config.yaml
n_head: 6
activation: "tanh_gelu"
qk_norm: false
bias: "none"
init_std_qkv: 0.0242
init_std_o: 0.00475
init_std_up: 0.0242
init_std_down: 0.00475
optimizer: "muon_variant"
lr_head: 0.00318
grad_clip: 2.0
decay_fraction: 0.323
batch_tokens: 65536
MLP neurons of a small language model. Each row is named by its layer, matrix (up: input weights) and neuron, and shows model dimensions 400-495. Each number is 50 + 10 x the weight over its row's rms, rounded and kept within 0 to 99.
Before each neuron's rows, "fires on" lists the tokens most often at its 100 highest values on Wikipedia text that the model never trained on. A number after a token or word is its count.

fires on: "iz" 39, "\n" 34, "ov" 6, "az" 4
L2.up1196:51 40 56 30 63 70 61 47 50 52 40 41 53 38 47 54 53 38 58 39 43 28 42 66 52 47 52 56 47 48 60 53 50 44 45 43 47 41 44 46 57 34 56 52 67 62 59 55 52 51 39 43 49 43 53 48 47 54 59 54 54 44 49 40 52 45 44 60 56 58 49 64 59 61 47 57 63 49 41 60 41 57 47 56 41 49 55 38 60 49 36 52 39 59 42 68

fires on: " to " 24, " –" 12, " to" 9, " – " 9, " through" 6, " and " 6
L2.up1528:51 49 36 47 53 57 40 48 64 43 33 53 48 60 51 43 62 58 52 60 45 39 45 60 53 44 69 65 27 49 52 55 56 43 63 54 44 49 50 55 40 62 47 45 57 60 43 53 52 56 56 43 44 72 49 47 56 47 41 54 45 59 53 43 57 37 59 40 41 55 33 63 58 71 45 60 33 60 38 25 33 45 66 58 53 28 59 49 45 37 52 40 53 45 56 53

fires on: "- " 43, ")" 15, "\n" 7
L2.up1376:47 44 55 48 34 67 33 44 42 53 49 61 39 33 56 58 32 32 35 55 26 55 57 60 45 32 52 41 48 40 62 49 65 55 44 40 52 52 34 51 48 43 66 54 55 60 51 45 33 30 49 56 43 59 58 58 51 48 52 40 44 56 40 61 56 56 34 58 56 47 49 67 62 52 41 62 48 51 43 53 49 38 54 33 71 45 47 37 49 44 46 66 40 48 64 64

fires on: "amb" 15, "ok" 14, "ach" 13, "abb" 10, " ann" 8, "enn" 8
L2.up2547:56 32 59 69 38 53 54 45 40 53 45 55 57 46 53 55 70 43 41 42 44 63 41 51 42 47 60 50 51 37 48 29 52 55 38 39 62 52 52 35 51 66 62 57 62 57 57 58 43 65 45 40 50 50 54 44 61 39 41 50 43 68 41 38 57 60 40 40 54 59 56 60 64 48 48 49 39 61 49 64 56 35 65 49 47 56 46 49 52 56 54 46 45 39 52 41

fires on: "," 14, " and" 14, "ly" 9, "he" 8, "hen" 8
L2.up761:59 56 38 63 51 29 70 41 65 55 47 40 67 48 71 43 60 46 48 48 38 66 55 52 38 52 63 59 54 47 50 50 41 52 64 46 49 49 43 56 46 71 47 49 29 56 33 50 32 55 43 41 45 52 49 35 66 54 49 39 48 39 57 52 41 50 72 20 34 42 82 46 44 64 38 43 64 63 36 48 67 30 51 56 46 64 33 47 49 44 46 57 54 45 45 59

fires on: "od" 47, " Mod" 10, " class" 10, " qual" 6, "ual" 6
L2.up272:33 53 41 41 47 52 25 45 53 50 57 48 33 58 38 57 38 62 42 34 49 51 46 61 44 43 59 39 60 47 44 43 48 56 57 36 50 33 73 53 60 44 33 55 50 57 68 62 47 38 59 51 41 45 28 47 46 54 35 40 42 55 46 49 58 48 47 61 46 53 40 57 41 52 36 28 50 43 70 47 68 51 37 48 40 54 43 51 55 46 44 49 66 44 50 50

fires on: " St" 29, " Th" 11, " th" 9, "Th" 7, " The" 5
L2.up892:44 52 54 58 48 51 53 50 72 60 82 53 65 23 39 60 50 46 65 62 64 40 48 43 61 46 66 69 53 52 33 37 63 41 43 65 56 58 56 65 56 41 43 65 46 51 60 53 33 48 35 40 52 47 57 56 48 33 64 46 51 52 68 42 49 50 57 38 50 38 39 58 45 30 26 68 29 37 49 52 51 41 34 46 51 48 62 46 63 53 54 46 62 50 60 51

fires on: " footballer" 16, " med" 12, " Med" 7, " football" 6, "18" 5, "018" 5
L2.up1015:48 56 47 45 57 50 30 47 61 32 53 52 65 45 71 42 65 56 53 46 35 41 30 56 52 44 34 54 53 66 54 42 63 43 63 29 36 53 46 47 36 51 51 52 38 49 54 48 46 53 52 59 52 70 50 46 58 27 57 56 32 40 34 53 36 47 50 54 59 47 51 39 37 63 54 64 56 54 56 42 59 44 78 58 51 51 48 43 40 48 48 51 48 52 38 57

fires on: "ed" 24, "en" 17, "rop" 11, "s" 6
L2.up849:65 72 50 54 60 57 30 58 57 56 34 43 41 48 54 68 46 66 39 59 38 46 60 56 62 64 54 59 45 59 47 59 52 58 33 38 38 50 48 49 49 42 65 51 39 48 54 53 42 38 41 31 46 52 44 53 44 34 60 44 55 43 49 36 49 43 48 48 50 37 45 51 40 61 43 58 46 48 46 33 40 60 47 69 54 64 43 50 43 45 52 42 60 56 54 56

fires on: ", and" 36, ";" 8, "—" 7
L2.up871:65 44 63 64 58 51 52 47 57 54 43 56 59 39 56 55 47 38 29 58 59 36 48 57 57 53 62 37 54 51 48 29 44 57 52 54 38 58 59 38 59 47 26 53 51 47 43 45 56 58 59 42 59 53 64 34 37 53 53 54 36 61 43 51 46 55 52 54 51 46 56 57 34 62 57 51 50 41 44 56 56 58 52 28 30 59 68 57 44 55 48 57 52 50 39 50

fires on: " ed" 13, " trans" 11, " over" 11, " Ed" 11, " Trans" 10
L2.up1596:60 55 73 65 48 43 63 41 42 34 58 53 65 51 41 57 41 36 59 53 56 60 49 43 62 44 46 49 27 69 38 51 46 38 30 73 39 34 43 31 55 51 54 39 32 40 64 32 49 66 33 52 38 51 43 51 32 60 49 47 44 45 51 55 65 47 46 42 58 65 37 45 51 60 58 58 53 48 46 55 58 60 60 51 57 52 50 64 52 27 44 46 24 56 53 57

fires on: " to" 22, " | ." 13, " – " 7, " age of " 6, " him to" 5, " band" 5
L2.up1918:50 37 36 37 49 47 71 41 51 51 62 55 50 45 59 57 60 59 55 60 44 36 63 58 55 40 64 47 39 53 56 44 54 63 47 46 36 39 43 65 61 57 50 48 52 60 53 53 46 55 45 61 47 50 41 57 72 40 51 46 59 39 51 56 62 53 56 46 52 55 41 73 48 70 34 41 50 66 52 52 45 45 59 58 49 54 43 42 51 51 57 60 53 44 39 50

fires on: "at" 32, "ess" 20, "akes" 10, "and" 10, "ist" 6
L2.up1390:42 44 53 58 52 59 30 63 60 38 26 53 45 56 61 62 54 40 51 46 36 41 41 54 41 52 55 45 61 59 55 59 49 62 61 39 59 38 37 41 59 49 51 48 57 53 63 77 47 52 42 28 41 34 30 58 60 42 51 51 60 39 42 53 60 53 46 61 64 57 35 46 41 49 72 51 39 40 62 55 48 67 54 61 59 39 59 81 52 59 68 45 44 55 44 60

fires on: " of" 38, "-" 13
L2.up969:60 34 44 53 42 40 41 39 60 53 49 47 57 37 53 54 41 48 60 52 52 57 72 43 44 78 54 57 50 68 45 40 55 52 48 44 53 39 36 45 49 39 42 64 39 57 52 50 57 55 44 53 51 33 56 52 62 48 40 59 46 49 50 54 53 58 52 41 56 47 55 44 57 54 55 45 65 63 59 33 72 51 62 52 55 47 43 38 53 49 54 54 45 41 74 67

fires on: "\n" 37, ")" 28
L2.up27:49 63 54 45 55 48 48 53 31 46 49 25 32 38 45 60 55 40 42 51 57 49 54 68 61 46 55 41 57 47 56 50 78 54 52 50 55 48 54 48 55 26 45 60 47 50 62 53 59 49 43 51 50 58 48 30 57 33 51 70 39 48 52 49 41 51 35 33 31 56 50 51 53 65 33 36 53 48 59 55 46 56 41 48 44 52 46 45 50 36 43 31 51 43 53 47

fires on: " w" 61, "ion" 12, "one" 9
L2.up2383:57 67 50 40 50 38 44 42 56 63 45 41 50 49 56 50 43 50 46 68 42 45 54 40 59 51 67 52 45 74 52 45 55 52 62 33 50 44 63 51 44 56 57 53 53 59 73 54 44 37 42 73 50 53 33 32 45 62 36 54 32 65 52 59 62 38 54 46 57 45 45 52 47 52 64 62 52 68 43 40 61 49 39 53 57 54 48 59 31 55 64 67 64 68 58 35

fires on: " Gold" 14, "ic" 14, " Silver" 12, " gold" 6, " ann" 6
L2.up1313:59 50 39 70 47 71 62 32 55 36 54 51 54 38 54 75 42 66 57 49 47 28 64 30 50 54 63 45 59 70 42 62 55 61 46 49 39 53 43 57 48 47 59 50 43 50 43 58 54 63 62 51 54 49 65 55 46 43 43 47 43 53 64 69 32 58 45 57 71 50 64 47 63 44 39 57 52 62 61 50 51 76 50 40 49 46 72 60 56 40 48 62 47 62 46 59

fires on: "\n" 45, " and" 12, "==" 8
L2.up1757:27 53 32 50 41 64 41 46 56 37 61 50 51 51 39 70 41 54 53 64 45 48 38 65 37 47 45 53 52 28 52 54 65 42 52 53 59 48 57 32 53 56 44 43 43 40 62 44 61 57 41 66 44 56 45 51 38 42 36 61 47 47 36 79 66 37 58 63 43 45 52 50 43 57 51 50 58 54 60 47 66 54 44 50 40 50 54 52 61 54 60 36 33 53 51 38

fires on: "- " 16, ", and" 10, " career" 8, " and" 7, " medal –" 5, " place | " 5
L2.up2064:39 54 60 33 58 47 48 62 50 48 39 35 38 48 53 55 41 47 50 60 55 41 46 44 34 51 48 48 50 41 48 34 56 62 47 51 59 40 68 61 44 43 61 47 63 38 29 46 49 40 49 59 37 70 50 60 36 40 45 56 43 53 33 55 55 47 48 67 51 46 48 66 53 60 49 56 39 42 52 40 38 54 37 41 76 55 41 65 44 50 43 56 35 54 57 60

fires on: "\n" 48, "." 14, "22" 5, " " 4
L2.up1521:50 39 48 47 72 56 58 56 38 66 39 55 46 54 59 32 29 58 37 60 50 37 38 37 53 60 56 49 46 25 42 55 51 39 49 45 63 61 69 57 51 52 60 46 72 56 39 30 29 54 63 38 42 39 49 60 42 35 37 63 42 52 46 49 56 38 53 48 48 32 40 63 66 38 46 55 61 41 22 50 37 40 39 52 54 45 64 73 49 54 56 48 54 52 81 49

fires on: "el" 19, "ut" 10, "oth" 7, "oor" 7, "in" 5, "und" 4
L2.up2058:73 43 72 49 63 47 61 53 56 50 42 49 48 56 45 36 50 50 32 26 65 45 39 63 48 47 31 33 65 45 46 78 38 53 61 48 38 59 75 51 25 71 35 45 55 49 30 57 43 32 44 53 49 43 54 45 47 65 59 59 30 45 75 56 55 40 62 55 65 48 56 49 51 53 51 64 35 57 61 71 49 52 61 39 47 48 36 54 61 46 57 44 57 44 56 51

fires on: ", and" 29, " she" 10, " that she" 8, ";" 6, ", he" 4, " that they" 4
L2.up2622:68 39 57 62 62 53 55 43 42 63 40 30 49 64 47 61 67 32 37 57 57 38 52 69 55 40 64 53 41 50 45 58 53 48 36 52 40 62 49 46 49 66 47 52 51 43 53 42 66 52 54 26 49 54 57 42 43 45 76 50 51 50 45 64 29 59 47 42 70 57 52 46 41 55 46 46 63 36 53 33 49 45 36 51 29 55 47 39 34 49 54 49 42 41 56 57

fires on: "2" 31, "1" 17, "–" 7, "4" 5
L2.up121:34 79 48 53 46 45 57 60 35 40 59 60 52 50 41 50 56 48 57 57 48 68 28 40 54 33 51 38 54 46 45 59 56 67 62 65 40 55 51 51 34 51 44 49 42 51 52 54 63 56 50 60 42 38 37 47 40 65 70 58 58 48 43 50 39 73 42 75 44 49 80 63 39 66 54 66 55 59 54 49 49 50 46 55 45 57 44 51 50 50 66 40 42 51 53 59

fires on: "\n\n" 31, " as" 8, "inus" 6, "n" 4, "icro" 4, "A" 4
L2.up1238:40 51 47 60 34 63 62 75 67 63 61 57 53 42 54 52 59 51 47 32 50 37 53 65 35 42 55 46 58 47 49 47 47 50 48 51 44 26 46 54 58 66 55 60 44 41 48 54 47 58 48 49 48 42 59 72 64 45 46 52 48 61 34 46 37 44 65 61 57 45 70 54 39 64 55 52 61 36 65 32 60 65 65 43 50 65 53 64 59 57 46 42 60 52 49 37

fires on: " of" 50, " of " 8, " of N" 4
L2.up1566:43 41 43 58 56 73 50 71 40 61 41 62 50 53 48 59 22 43 42 58 62 37 58 43 64 60 53 46 49 38 48 55 66 60 60 38 46 65 46 39 53 52 62 45 32 34 50 57 44 41 55 50 66 48 44 52 34 64 44 46 61 42 50 58 42 55 53 44 56 47 51 60 60 54 56 49 67 63 48 51 43 48 46 57 43 32 50 43 50 48 54 50 40 40 66 42

fires on: " | " 29, " |" 13, " |  |  |  |" 10, " |  |" 9
L2.up584:52 59 42 46 42 35 48 54 60 67 54 57 43 66 56 49 53 49 52 57 56 51 41 56 50 48 38 44 47 40 48 71 38 55 44 52 51 35 46 65 73 52 37 76 46 57 56 40 49 48 32 52 60 52 56 46 43 47 42 68 27 54 63 44 61 49 59 51 44 50 47 60 56 56 62 48 64 59 62 47 57 40 49 53 51 47 44 34 56 72 43 39 41 45 52 31

fires on: " | " 12, " |" 10, ") | " 10, ": " 9, "ren" 6, " | H" 5
L2.up898:46 62 62 56 38 51 57 49 56 48 45 49 51 40 43 43 56 67 60 45 47 44 49 37 51 50 66 62 43 56 53 58 56 61 35 62 50 45 52 53 56 50 44 50 36 49 59 70 67 49 60 75 57 52 49 44 35 47 58 58 53 56 65 55 44 39 59 61 58 50 60 58 48 50 62 36 44 49 49 48 48 46 51 46 55 39 56 49 47 65 50 47 52 63 54 46

fires on: " un" 49, " has" 13, " brief" 5
L2.up629:40 59 65 54 48 54 55 53 56 71 46 29 52 56 68 66 60 46 39 56 58 63 51 49 44 56 53 53 60 69 47 52 57 59 60 50 59 45 45 65 64 60 52 66 39 46 33 44 37 46 45 33 47 36 45 60 58 41 31 36 49 66 31 62 31 61 45 57 56 46 43 47 58 31 35 35 49 49 49 49 58 51 55 37 49 51 54 61 41 52 44 44 62 49 46 54

fires on: "\n" 29, "\n\n" 28, " |" 14, ")" 8, ");" 4
L2.up2214:58 53 44 49 47 58 54 39 61 57 66 58 62 60 59 59 40 52 48 43 33 36 68 77 49 39 57 50 52 54 57 50 38 49 47 52 45 33 47 71 71 43 65 56 47 44 58 57 48 58 57 71 44 57 56 39 56 50 42 45 36 42 54 54 56 33 37 50 48 71 48 54 37 51 52 58 42 50 55 47 56 59 64 45 41 51 56 63 62 37 57 49 45 58 34 69

fires on: " of" 19, " of the" 18, " oper" 8, " of N" 5
L2.up1227:59 35 42 49 53 32 41 40 70 44 41 53 46 77 51 38 47 51 55 51 71 48 62 59 60 68 51 53 56 58 50 43 42 51 62 46 53 57 52 54 48 71 36 59 54 41 61 47 53 49 48 68 35 47 36 35 60 46 58 43 60 38 60 42 16 62 36 59 52 55 34 40 71 49 52 52 36 50 50 52 57 33 51 64 64 67 44 37 49 43 54 49 39 40 64 46

fires on: "." 35, "1" 9, "0" 6, " | Apps | Goals" 5, "2" 4
L2.up431:55 53 70 54 30 54 64 49 31 57 49 56 38 32 43 50 38 45 47 44 43 49 50 52 52 33 38 38 67 60 63 63 38 36 56 55 42 69 45 44 57 64 54 36 39 49 52 50 51 51 40 45 48 55 53 48 43 58 63 59 50 58 55 54 41 53 47 60 52 50 49 58 54 46 56 54 48 57 51 60 62 51 40 41 54 55 55 50 50 53 45 44 47 44 42 50

fires on: "\n" 39, " also" 16, ", but" 5
L2.up2615:60 44 53 63 53 38 54 55 50 51 52 69 56 49 43 34 54 61 43 46 48 61 56 52 31 59 55 50 45 46 53 54 40 48 56 62 46 56 53 58 54 41 47 63 49 45 46 52 28 65 45 53 59 48 63 41 52 50 41 79 34 57 46 48 54 53 56 48 66 50 55 45 63 46 34 65 67 43 57 50 37 61 45 48 62 61 47 44 47 60 45 41 64 35 49 67

fires on: "o" 34, "ro" 9, " National" 8, " No" 6, " no" 5
L2.up695:73 68 47 49 48 66 62 55 43 45 44 28 62 41 59 46 56 66 33 72 44 40 69 32 49 36 56 55 50 32 36 67 53 58 50 63 53 41 40 64 46 42 42 46 39 57 51 53 37 42 53 46 39 41 44 57 42 61 67 46 54 37 63 56 56 55 60 46 71 42 53 51 41 60 52 56 45 56 57 57 48 49 45 38 41 51 34 64 35 61 57 54 38 55 53 42

fires on: " |" 45, "th |" 6, " |  |" 5
L2.up221:37 61 47 58 39 33 27 53 64 30 71 46 40 54 59 56 54 59 53 54 48 60 44 57 53 36 41 60 57 48 46 54 64 63 57 40 40 40 50 53 66 73 31 52 48 60 59 34 53 56 40 65 53 46 57 50 60 51 31 53 55 63 54 57 27 63 46 56 37 49 47 53 32 62 42 48 56 45 70 60 68 39 62 55 47 54 36 52 52 51 37 42 44 54 40 58

fires on: " of" 22, " and" 18, "or" 14, " or" 5, "ar" 4
L2.up1841:60 55 44 39 54 39 51 60 38 54 42 40 59 58 36 49 57 57 60 45 55 36 61 59 54 69 48 50 42 53 49 49 54 62 53 49 47 33 53 71 50 57 40 65 37 55 39 48 54 55 30 62 48 63 39 51 71 66 53 38 52 41 62 30 45 57 47 51 38 44 45 56 42 58 55 41 47 46 58 47 65 50 73 68 44 51 46 48 53 49 37 44 51 55 59 56

fires on: " | " 49, ") | " 6, " the following" 5, " few" 4, "32" 4
L2.up2319:75 33 39 50 41 45 63 56 58 51 22 39 58 45 40 42 56 44 55 35 46 44 62 35 47 45 47 62 43 55 64 56 58 33 55 16 43 36 59 37 37 41 32 57 43 42 63 52 57 57 53 57 44 44 47 54 51 44 30 71 62 55 35 61 37 24 47 62 61 49 49 61 43 59 46 38 72 54 49 60 46 60 52 47 32 56 63 59 58 32 46 41 55 38 51 44

fires on: "\n" 62, "\n\n" 36
L2.up915:43 49 26 46 37 40 57 54 63 45 38 49 52 49 57 60 46 43 38 55 28 40 51 71 38 57 72 40 54 53 51 45 56 46 45 49 38 32 59 53 55 40 52 43 45 41 40 54 44 52 56 58 30 55 66 50 37 56 50 58 55 43 56 49 61 64 49 52 51 75 57 49 51 29 51 58 26 54 27 66 29 52 49 50 42 44 54 58 55 57 40 54 47 46 53 41

fires on: "- " 36, "–" 7, "\n" 6, "°N " 6, " medal –" 5
L2.up1418:46 47 60 38 57 58 49 39 44 31 43 38 50 51 45 47 90 75 46 60 65 77 40 40 52 46 64 35 61 44 45 62 58 56 41 57 45 57 35 34 52 30 55 50 51 53 33 35 61 43 57 29 43 63 49 43 41 34 57 58 54 51 63 65 29 59 45 35 43 43 40 44 59 60 20 51 56 72 45 54 50 38 38 30 48 47 75 44 52 46 68 48 64 50 54 30

fires on: "\n" 48, " |" 13, " |  |  |  |" 8, " |  |" 7, " | " 4
L2.up63:50 45 62 53 47 43 62 42 55 56 45 25 48 49 43 61 46 30 24 66 33 36 41 82 50 49 44 42 52 58 46 52 30 55 38 49 41 35 47 32 64 37 52 60 50 52 43 48 59 48 44 77 45 44 61 49 50 48 51 30 42 45 61 56 43 45 49 64 58 56 51 50 48 32 46 42 47 48 44 37 49 45 54 49 56 37 32 53 52 57 57 41 55 41 44 50

fires on: "." 18, "ell" 16, "/" 10, ")" 9, "s" 8, "ass" 5
L2.up1378:43 70 47 61 53 36 44 53 28 61 63 55 44 53 50 50 42 33 49 37 61 53 51 61 64 33 59 59 44 44 47 52 51 59 47 54 53 48 32 51 49 47 61 30 36 71 73 59 35 51 52 56 50 39 44 46 54 47 46 43 29 55 41 50 64 62 58 57 44 55 60 45 46 53 52 30 49 50 42 56 42 64 53 60 26 59 47 52 55 32 65 58 66 39 46 69

fires on: "ing" 18, "ck" 15, "ep" 7, "aid" 6, "ook" 4, "es" 4
L2.up2325:58 50 48 51 61 53 55 68 44 53 37 39 61 50 44 40 46 37 55 60 70 48 56 47 53 78 55 57 36 61 52 55 51 53 47 42 40 57 46 63 59 73 46 51 54 48 41 72 62 42 53 50 46 35 47 45 46 42 36 46 62 37 49 43 56 56 50 50 57 53 72 49 57 72 57 49 42 52 60 51 60 57 48 53 57 68 33 50 34 39 40 47 44 55 45 59

fires on: "ent" 31, " Cent" 9, " cent" 7, " equ" 7, "cent" 6, " partic" 5
L2.up592:44 63 41 48 63 48 47 40 41 63 42 40 65 52 70 65 45 67 63 54 55 54 53 66 34 54 49 64 53 43 40 54 56 41 48 50 47 53 35 55 53 55 63 54 59 47 53 62 46 41 55 55 59 42 51 59 51 61 54 42 42 54 63 41 41 55 58 47 56 42 43 47 39 47 44 61 59 53 58 48 65 56 43 45 52 43 46 61 62 47 39 51 50 68 28 59

fires on: " of" 26, " of a" 7, "arty" 7, " qu" 6, " of N" 5, " of S" 5
L2.up1738:64 62 42 63 54 36 45 44 51 53 47 52 57 46 61 52 58 40 43 31 55 45 54 37 56 49 43 46 44 50 44 44 60 62 43 41 51 66 33 51 40 50 62 58 47 74 78 47 57 41 43 42 33 54 60 75 49 56 52 64 48 70 62 53 49 60 75 50 45 61 68 49 49 56 60 48 66 50 43 54 64 58 51 58 42 33 47 40 60 41 65 36 49 39 52 55

fires on: ")" 42, "|---|---|---|" 11, "|---|---|---|---|---|" 11, "\n" 11, "|---|---|---|---|---|---|" 8, "|---|---|" 6
L2.up2100:59 58 45 36 45 40 42 44 51 57 59 47 56 49 54 62 39 50 44 35 51 47 52 52 41 52 59 61 57 39 40 56 58 55 41 48 69 66 47 55 57 39 72 42 44 52 47 46 39 59 46 73 58 41 39 45 51 41 49 63 42 52 57 48 30 58 49 43 47 42 63 59 61 49 52 45 59 42 44 37 50 48 44 44 37 56 45 42 56 43 44 48 60 46 54 56

fires on: "\n" 94, " medal –" 5
L2.up448:55 37 49 65 42 44 63 51 41 69 34 43 61 39 35 14 54 51 50 60 52 45 57 35 61 75 43 67 47 55 48 39 41 55 47 49 41 46 46 43 37 44 59 33 74 44 45 34 53 32 39 52 60 67 64 38 63 49 53 65 52 41 43 49 59 46 47 56 62 51 64 51 51 40 47 52 50 28 46 39 55 49 30 48 50 63 50 45 41 67 44 51 63 41 66 39

fires on: " The" 22, " St" 10, "om" 7, " B" 6, " T" 5
L2.up1465:44 37 51 40 74 61 60 39 57 49 54 57 55 34 40 33 51 51 43 51 58 46 45 53 43 64 68 42 50 39 54 64 64 47 60 67 45 44 69 58 53 44 48 38 43 48 30 44 54 49 28 39 41 53 53 36 46 55 61 41 32 41 52 46 51 67 29 48 46 51 43 34 56 57 46 60 27 42 61 62 66 46 45 51 48 58 53 42 61 37 65 46 69 67 53 50

fires on: "\n" 20, " de" 14, "\n\n" 12, "rait" 10
L2.up1453:40 43 49 49 48 70 36 65 26 36 44 51 50 46 64 54 48 44 40 47 33 50 60 58 58 43 54 55 55 36 51 64 48 48 41 48 39 26 65 43 64 54 47 37 70 54 58 43 43 50 42 65 51 47 46 67 33 58 38 53 34 44 51 58 67 57 62 52 40 30 49 62 56 43 50 45 62 56 45 58 65 58 45 53 64 55 49 55 51 44 58 59 54 37 51 45

fires on: "ist" 16, "ing" 13, "og" 7, "ong" 6, "anc" 6, "ant" 5
L2.up2481:47 73 49 44 61 41 28 47 56 51 42 26 50 41 59 66 72 69 37 38 80 51 39 46 43 46 47 48 55 47 47 62 47 57 31 56 40 38 68 51 38 42 48 51 40 47 45 66 48 50 33 29 32 33 34 66 33 50 41 63 48 62 30 58 62 52 36 65 57 59 40 54 55 51 70 37 43 66 54 56 55 60 41 52 54 40 47 31 55 63 49 66 54 59 39 37

fires on: "p" 36, "ri" 10, "per" 7, "hip" 5, "ome" 5
L2.up890:49 62 67 39 41 42 65 47 54 53 43 49 53 49 42 44 49 38 33 59 58 43 29 57 47 41 44 46 52 54 49 36 49 43 33 60 48 49 68 72 57 61 41 47 45 37 54 50 63 56 47 33 58 66 23 38 51 65 31 48 60 54 48 35 57 34 50 59 51 67 48 53 60 70 59 58 42 53 52 65 53 54 53 26 70 44 49 38 59 40 46 56 54 38 54 53

fires on: "\n" 41, "ly" 9, "987" 4
L2.up1577:51 47 49 37 40 71 57 51 26 56 40 37 53 50 44 54 50 46 48 59 50 38 50 42 50 43 50 45 52 42 38 43 68 46 67 52 59 67 38 40 47 44 59 48 64 49 39 51 40 44 38 28 53 45 47 53 56 49 38 62 67 24 52 37 60 54 61 47 64 70 67 47 47 32 43 56 50 47 44 48 48 63 38 57 45 42 53 50 59 46 56 63 55 50 40 74

fires on: " they" 16, " she" 13, " he" 12, " and" 5, " once" 4, " in " 4
L2.up979:51 66 49 62 33 44 47 41 38 55 31 36 49 42 33 70 41 48 48 38 45 62 36 47 60 36 50 38 27 44 34 45 47 50 41 59 37 51 43 41 61 59 42 51 46 56 61 56 64 53 60 61 45 49 61 61 52 44 39 46 56 47 51 62 57 45 58 60 46 45 54 57 49 48 33 44 59 62 54 51 56 35 55 66 47 52 45 58 54 48 60 33 62 38 46 49

fires on: " ext" 20, " post" 15, "port" 7, "old" 6, "ict" 5, "ard" 5
L2.up992:58 56 57 41 53 33 52 51 59 37 35 57 63 53 55 37 49 52 55 52 42 57 47 43 58 31 45 67 50 70 55 44 63 44 38 39 33 73 59 49 38 41 68 47 64 57 48 50 36 60 53 44 54 80 55 56 48 51 56 44 58 55 41 56 43 59 44 39 53 52 65 34 60 79 44 29 66 56 46 52 36 56 34 53 48 31 60 68 54 47 49 50 33 51 58 65

fires on: " | " 21, ") | " 19, " |" 10, "4" 6, " |  |  |  |" 5
L2.up2439:48 48 42 57 62 50 36 46 50 51 58 52 39 51 58 59 63 56 46 48 43 36 56 65 59 59 42 43 49 58 47 38 64 41 60 37 36 55 50 58 48 67 54 66 38 72 54 40 51 59 57 61 57 55 29 54 55 62 46 47 38 47 36 35 55 46 43 64 43 50 53 47 42 36 44 32 56 34 42 65 48 42 69 46 39 44 45 55 62 39 39 55 49 46 50 58

fires on: ":" 24, "ical" 9, ": The" 7, " of" 6, " of R" 5, " and" 4
L2.up1324:44 46 57 50 65 60 31 63 50 54 52 43 51 54 53 51 39 48 51 38 59 34 59 42 68 46 40 46 48 40 53 39 57 53 51 58 44 63 66 33 41 69 42 72 49 41 48 51 40 45 35 55 54 47 38 55 53 73 57 62 54 33 59 70 45 48 49 54 48 54 75 48 48 44 55 47 46 46 32 54 38 44 51 39 61 55 34 34 47 51 49 32 43 28 57 60

fires on: "." 21, "\n" 20, ": " 11, "| " 10
L2.up2202:52 34 51 49 65 37 38 51 42 63 66 42 77 66 40 46 63 54 59 43 40 43 35 58 65 31 43 37 49 54 37 54 43 59 52 52 49 45 59 37 48 53 50 34 51 46 62 52 59 61 53 56 51 46 45 53 40 43 44 50 56 34 61 42 70 56 57 66 40 43 55 64 54 44 45 58 53 46 36 69 44 39 50 45 36 39 44 46 41 38 54 50 45 34 56 51

fires on: " |" 23, " | " 22, " | F" 9, " out" 4, " | G" 4
L2.up1900:47 48 49 65 24 37 59 41 50 32 49 38 55 55 55 61 29 46 64 52 48 55 43 49 53 54 48 45 32 49 59 53 46 56 41 70 51 62 50 42 48 52 52 53 49 58 53 67 54 44 44 49 67 41 61 55 48 47 45 67 54 47 57 59 42 45 48 64 52 59 64 59 51 32 49 48 42 46 52 57 66 55 50 53 46 57 35 66 43 54 29 37 52 55 38 58

fires on: " has" 57, " have" 21, " had" 8
L2.up1175:49 47 37 44 49 53 57 75 39 48 46 20 46 44 55 50 61 36 51 34 49 59 51 30 53 44 50 41 58 63 56 37 70 65 50 47 47 45 45 68 58 45 52 47 36 58 43 47 36 47 33 43 64 53 34 53 54 59 45 31 47 44 41 46 55 41 56 48 51 71 41 49 68 33 45 38 53 55 46 58 44 29 45 41 53 60 46 56 64 46 52 44 42 63 40 39

fires on: "\n\n" 78, ")" 4, " | ." 4
L2.up2053:47 41 41 50 56 57 63 45 50 53 55 65 56 63 47 44 53 58 59 47 43 24 63 59 52 73 55 52 53 60 53 61 38 53 55 59 40 32 55 61 62 40 54 54 70 43 60 50 57 51 51 56 68 58 60 49 60 58 60 34 39 53 56 46 64 55 57 54 63 65 36 44 37 45 55 34 52 70 33 48 48 48 53 43 43 61 61 68 61 64 57 58 53 22 50 57

fires on: "ign" 19, "\n" 14, "ate" 5, "ater" 5, "yn" 4, " Up" 4
L2.up1602:34 43 40 53 60 50 53 53 41 64 72 55 52 45 46 56 41 33 32 52 38 35 51 42 45 49 46 37 47 48 66 34 42 57 53 58 61 43 35 45 64 36 38 57 48 42 54 55 40 43 56 45 49 38 67 62 39 45 63 42 42 29 46 49 50 45 22 45 49 52 45 45 45 60 49 51 55 45 56 49 47 52 39 47 67 40 57 45 49 55 57 55 50 52 58 43